MLP neurons of a small language model. Each row is named by its layer, matrix (up: input weights; down: output weights) and neuron, and shows model dimensions 16-143. Each number is 128 + 32 x the weight over its row's rms, rounded and kept within 0 to 255. Numbers have three digits each.
After each neuron's rows, "fires on" lists the tokens most often at its 100 highest values on Wikipedia text that the model never trained on.

L5.up446:144127069158155136159104149184175091125151106084179167118103163136131104126136155116239163207146124149109059104109157134144224142080110094171097092137130077115079129100101116108124067117118084146128163132113168120138024112120134165117114162070143187136127122140172066138147094055121140092112137117141149112122067144120119135125171131102133132128136092145146168144151110100115062110084
L5.down446:146132199085113105107117089118066167100106130153122086089097081110146166060122107209136096130108103128205136116151118135109148152142171102125127119107196116158164123128149126148164189164128100075171126154118040134131151149122167111158154148145055085110132107134107165083129102163123121151167100180097158142169167229159110133141146153050141131095169138118181136148153158062160175137192
fires on: " –", " on", ":", "ould", " for"

L6.up75:140105131086116153127182126082129114131111093065094135142128166140124134078059162120107168138223144151123134073188131120145144168137136151166163105141137179196086147145206159127107166147158126121086137148115069128056122091137120091125138087111141111075135176181167083137107115121145117147148119104170134146165145145109122124123094088103130111089073150113160119143149105115132177180108
L6.down75:182079065095151127134136165121103152101121110147093111096142155156101115153151130107135119115132132137113150074168145170140084085110096125165123148193129099161237159109081121113120114117150092090104102155124096187148144118159174167151128124105116158116113157112082108086111174142127138083111075081122127158145135082139175137145157105138097158067150166104168152065134129122092140163126
fires on: "ick", "v", "k", "ward", "1", "r"

L3.up318:121187161133123099135107115156153130163123119081107139110131106136130127109201137094195139108091181138159165146064116120168142132123112124111125173060183166190073150157198062129136161152105079149132122114179129123147103122105132173104119126113121115077158146167158153075126116058135136105101154132112121108158213122149064090123136135140110127124023073122137164076133163137130104152075
L3.down318:121193098147126140049166177117141115124183099112157103153127166098128105160117173152144105117109076100129112124168136161104120119142129186129131102244078130111155101128125128151079152105128142129128119093088142098127129147190145199096093168087141103160116168122151075107134148111165185138108130159091113114109160150105177152115079142125137131138114157061076139151121170125137114133133
fires on: "d", "in", "ud", "iber", "25", "n"

L7.up837:136170203123151125155166144178139112100084137133139155136151153106066121054157093159133108118103131138157126078078138115122147137164108157169132090166173118093078107161170085087117121131080114129207165101093118060075108140123088158144156139138117092130152093081120120133135160116101143141075132110120124186108131108168177093139141101130173186073132090130122114124217124098149132112122
L7.down837:159166129117085111110075109096134181092103146152107118113102105159133147129100112121139122110118157160164084175133104127106100061056137173111177148112110153088150079105093184124135102085101091145139162118144134115126137138166164161087174102099123158138121153109133113136155135141158180119087130097129108134147095015123167114121161134132126118154148150150117135122109110111107137089175
fires on: " |", "|"

L5.up782:117064164138137122109153090147105135125088112084100099135136136111154134073126118149183193157132108150082122152114089159148171128198077142147145133157154180131108163078144137154119156146135091159103143136118131081140142132086136091129142125074125114122108144074129211089096120122138102146142143104103137124170083185142184166178160100162121087094088160123140078137109128102167138130078
L5.down782:145104134081099115086120171159137117154185108156141130104127136217146085148157166154093127139146092159139135151160114088091070128179118086103083156103142134165182130147121116179104038077170096140185121113112129155140113117169138148155126082112105111147143112220122092149126164136086110079136087138182208160099163098126129107148109135152141084118154105131177150104125130149127089193125
fires on: "r", "h", "d", "on", "ed", "der"

L5.up157:104141094191122152139072126139170126121135130142102142064171216092159137086143076154075177165207074083138172169175119130082211157156111129209117076122110106123144175081091105117197110093159130122097104163108157170066118115089113120069117176105090177092156092114094139097107116137143102149153177188156137122128123132142113137131142066146136142078100129096170073108136117135135156129105
L5.down157:070122149067097103142091104138146169171116119135124165135131132116114173164133116139159134107146169134127182137112144082114062120090156127109170139142147136136178159097114134132098125061118194130153128060136138137160127154113131145113111113150167103146186088063151158136161097080232163095121084110161184130177108113166083154108173177111104133151107101078182161116140127154117114081185
fires on: " pro", " Pro"

L7.up796:106064155178231092083123165209100105106073193113108153188118082083147082085131114171142176153122065162161119170122128109098106137151089154088191067086109114194109104116093133145171103137094135127111136123133115119146076135122112188113116119105128161144063074112139125095109112106086141164117144081141083120155127142118120136173131115142167189132136117136129144113118163124170101185123
L7.down796:047116126110151102117151070092100113134065139159158180118097099145070085130120055088149217118148094108162142128140136113137142140110168085055112134132161208143172146122098126140080128135138086144139118128101119143119119155100139131110142087072094171056133150080123114145151189138141136107139185149106127108105111170125142189145145157106118114072136117156179104109128104137085221095110
fires on: "p", " comp", ":", "\n", "og", " app"

L7.up504:192098184139157121127164093191141084144081224110162151161140128126082094120147095124123135184119130092122150101146126168102107132145134142150098083150146118080102143141106136078133173152070096142084158091136100139131124125067177141124125156126168148105169079160157154130077124075108092160124188177130109166092129137110138183115135115072125148161150047162129202137109128128111075152100
L7.down504:138166101080145162113126133126146165090117121101115073128129109113074149135141132129138133184111131126159120133124144174153146071146069186101150118122102173028154153106148147146163092106127103129144103158180124145097154131170143124127125137124116146149118091113124132086145122109137128134095042132104087137133100072103108118158140090152119080135176170118110177100124090206098124110183
fires on: ")", "),", " became", " was", " |"

L5.up773:100092152154107149186144215156078114095121117073145139171127086136130113154123153133146120115132120105135095092120151086170182107099172083124105117132109089171144150198164097129125114130141073086156124093118075110106125133105139121106101142127127117079164182155145171108089138072125131166102197072159191108113141145108172194129153167136151111116097077116122176143201120108066129116084
L5.down773:093081155115153133131096108058145141182131139185120107122180085134125137094123157165093175184115219161207152113102182080143146114162100152081151154109121129188096150107109128098133145148135101144126056111096097074115134108117167130082137080143099150191076143182160089122141125188156136174209144132053018150141081199120102138126152115144102154134155109185088099119110130113105164157096
fires on: "p", "t", "pt", "x"

L6.up405:111112131146108121140095116154183110144091126132130173152149098117130098106116114107063077146121154126117132126121077097139151162184137157085059099057067168194141131082145134167193177125126146100099113083079102090123140193166102129127163154147080143123147174154154032074115151097128147129128157154117200144148115109154138199134117158146128074127128112087114098126157099178131123109126
L6.down405:169163158124126093090113144124127093100157180123119126162082126112120176109202074133135146159136113179039164113148104091135137109096112097072158101122147073120148152150096160130124107102107207120142055069140152127081122191131145135138053081106182131167089077145164077164139140194138112142116112098159080108145107146078177139106148160132144189128126081145120124113131138108157145107098
fires on: "i", "u", "in", "re", " e", "he"

L10.up224:130167157149115088143092167181113127102077161111144135141214124122136125132104090097111098091091106132148155125161107121107157128187142118124129129071116161099147099141171101205154128180103092162243086157110108114111053164102156156093145151113079090091169139083121133132152144146100139126180122121150156133086122129110127177119108162107158177083155102085078135113111084165120191144087
L10.down224:138151097133136049134118116127117173095124100113153124088145139174135151160148114130119145105120141187129091133081109113100048127104107090146189132110146126047138081113107153083105135098107104119150141170143149119158186153139183143102144141112134138141153152114140139122217144121077128164160079115158114147079113061083112124130142149091155128098149158128083139126089133177086148108126
fires on: " |", " the", " to", "very", " of"

L5.up801:127095071160121123126131186189133090146122142155136127108120165092140104185181123083122135132114097125096166161132107118129096152108134101062096099036092145189149153138112179167230152156121158126118083121093172136122093132081123175166129099126080116119173093072136157098120093076134108154124106138118146125159174171105069147121122097158196118145131150124178108134130149172092118194148
L5.down801:184189145126104152139172128115109183109135145075078081108092071129138191097139096150086129134119164125190125091135154099080155111227122155178194109103090091215135105147104074125129143146127091136095123167131119099133098154136132151144161140126124128098110127113099149117098101158127164130124103101149130073069159129118123109127136060132153138139168163108083127143157077137162156077173
fires on: " of", " in", " for"

L11.up215:167154126142090098194163195218134112133078202078136138122151119115073106127097095116203142135130145068143119119117116133142131137225114142170139091113087129075117126183105151129177110146105133104126148135076093128069059122095118147123093136128136099136163110109106140104146138131104075092105159134128155091108114118175192142160075100095188163100171068083103177082159074140155131120130
L11.down215:124138137106113150144115103141135124115148147128117135119128103169112144165139137141178125130084132130116064133126146113087108118105116151102127159115137152011152132128094150141137128122172098108122126130132149116142166128138132109120109124129123107130119124137137148114139116148162135145130108115111107115096126000113136121127152123168130129152139143120136150162121049091109118115166
fires on: " |"

L6.up665:106140079145090114155147086172082150153076084116073097086143174109187097130152143075176125164159144163133121092113112154122124148110126102138101150079174148152163210160145149162203149094092105189158148153068150098140125115123079226203113153088127159101116044118178139093160091093153138125162131097186074107125120128076128124143171132127107089110139100115109142153116122131146124166144
L6.down665:228144127151121144144144073126104121135123089074094098132087096110148129110133106131106167094088134127178173112093125118087126107115147083135183086123133112179156129159092168070132161135141098122074144133154151092139096159119126118201121127166143155132064110184104195110150129174116125130144107173161147116127170182155091093120116127072125152179202132125154179118141096122165134082181
fires on: " on", " to", " for", " of"

L10.up548:178079089139132139142091153179115131137147156145114117154152135106130162123151113145115129107151115151025152166123123115149041159140154180137084077116085109120097166195110108113116148155118131153176129130111079107094100221177179117107143114117156203113117097137057140100052145048095103125150187109121119116126174146148156153120117074150156126141106140143108135105113118110134129179116
L10.down548:079063123129095166122122116135209116100140138155137092105117130098108088202127141098112082163164143076111142157134076148146149184124115110040127154131125169118103090102121118131117140119123116131085108060209099136102137165158121156182151155158154093061093171051167094106178151113144163114127059097090134131130166134129116081219125163142144147151150180201221109181096163124130119102140
fires on: " de", "-", "er", "or", " re"

L6.up588:149115099129147118087147139241166110174047114094140198128102147075073097118087112127151112122107153070109091145134177123149144110190096143147148099121121106096134137137162121130214073086154063102108120157107149100095135111158049131105119163071147189148141105091148127095059160120140119067130150148166085133160146116162141121165150102163150148083154103098114112127143077125132142161117
L6.down588:101117202114127148136108093108127145119158143126087114104109080148122176159112151102105151133121114153159127132084119125113108132122128150118094126089169155093148116129132135108076134147115131147135141144171136132113150051148138114116172114139140135111141119158161174147164103167152139157154082117100157139115123087076144137106146149106140073171244142151091098133151000110115167103172
fires on: " (", ");", " |", " -", ":", "),"

L4.up166:077150081093155129158172156146153111147065131084132048160120111126116120134105095123138097125105184106112109132139128116151179112142139120105182124072121145137093125162131080119133105205093109147165146109095064118109040153060117124142144095138060077146155164137116109090081084096153156131065152101131118132165082154125154101095136104179198120093124107110153123154173134095126110103097
L4.down166:166195110116115096135146141081128110059112097097101093157097099131128165127112108120120131102104103128147147118129046143114136132114130129108189108190111130125113106087138076122065131153169090116164186125156157118121086125107106067140148123151175128142129172118134119122174155186191178089107097096047162157105212071116126077141124117146121166146147155162147090107134116097106117094141
fires on: "|", "===", "=", "===="

L5.up212:139098079126157128148118096056167141154108082148160104103142208123133155148172112128148146164193153074119125133122127145130129117125121041200161146128147131142104168153172090123172132131104053124143140079185106098053109107089109149128107124096135128101091148141125181137128130137148140061171211115127136172157130134147152106147155192113129174133112073130189151128139162157122066176112
L5.down212:087114148160108153094128098175131184111123144104117103137147160093155071148117103101123062064150142171099096112119166085131206171108157121085151120138093121068122077133099146128141123092134145152153073159081166170201135161143165157151180127161133143161151122174099136106067097094143224167098082139106124139122075062067150104093168140127117114206134153126120100169129071101131153080152
fires on: "ing", " sh", "ies", "ical", "ed", "ish"

L5.up943:086128176143156100086107070125165106143106141118106188107133093128126150061145106110165160113129138157133127128108164188131141184182135113186137128144142185151077148079078133127157129159078087134128096117141086146133138146102124093121126116070118069066142173154127114064042094099170148131137172141185188109151138146098177087153161126126180123145104147126152103108134134094103135146096
L5.down943:163083066123164066105200115088104122133162048169134110116091107196096097126060152095127138139185166145111098122173168136185058104135083170141123093161097135117147114198090129123069127102149182156126098135054128132141108103105159143113110133113074117140149154100136089108124181147132121136147106126106127185123131097124155161150213166140083114123139136093125126068136132119094130156050
fires on: "n", "ick", "e", "d", "r", "am"

L10.up714:198106111140087156103159108094074114168095119139103143164144146125117119089122130111130070134122079048072184126088127087154057182144135163162177150030104106115129140151100132155154211158126078113105138097143172164097112146105126137164138100173121158122151111161099096084096073087109167089169142184166143155129139124114126192063079051111143114085131123186119146100075204161155132152103
L10.down714:138108092126146100161138124133133158149199133151124084115116113105125117137161124114136106139162185131195100167152145141143168135148152140063138128125150090104101119150108105126106051168067151093110107135161139129162108111159162159139077068143118103121144131069147161172225144126153149104143095125137166100067103112176087090124124133176135104103151171143150118109141090087106125139113
fires on: "er", "or", " is", "ician", " m", "ach"

L11.up722:124076133114105129114085140113111054171131134093110122096231134161175090125178110151133102100141098125082188100150120098188166176112171175209113067110069155117057153108063104139113144158126123144104084138141144132117145146113098150117154175075144069111107206160068103064136175080125166156132156123123159067150108124136136044171105148142139123114122127155174122160152104121091110158087
L11.down722:138108080157142133134120157125157177119146084114135099107100119183175123182139160109107175087148089109180146139146212104084120055103106130148136094154095147139223058111120108139173108082184168180130149139089097075150123113053098136141133104193107215158090150139112144120138148149113158050154147149148147178116132069075138084118109149188149145127157136141124113057116109205152158140093
fires on: "e", "it", "at", "d", "ition"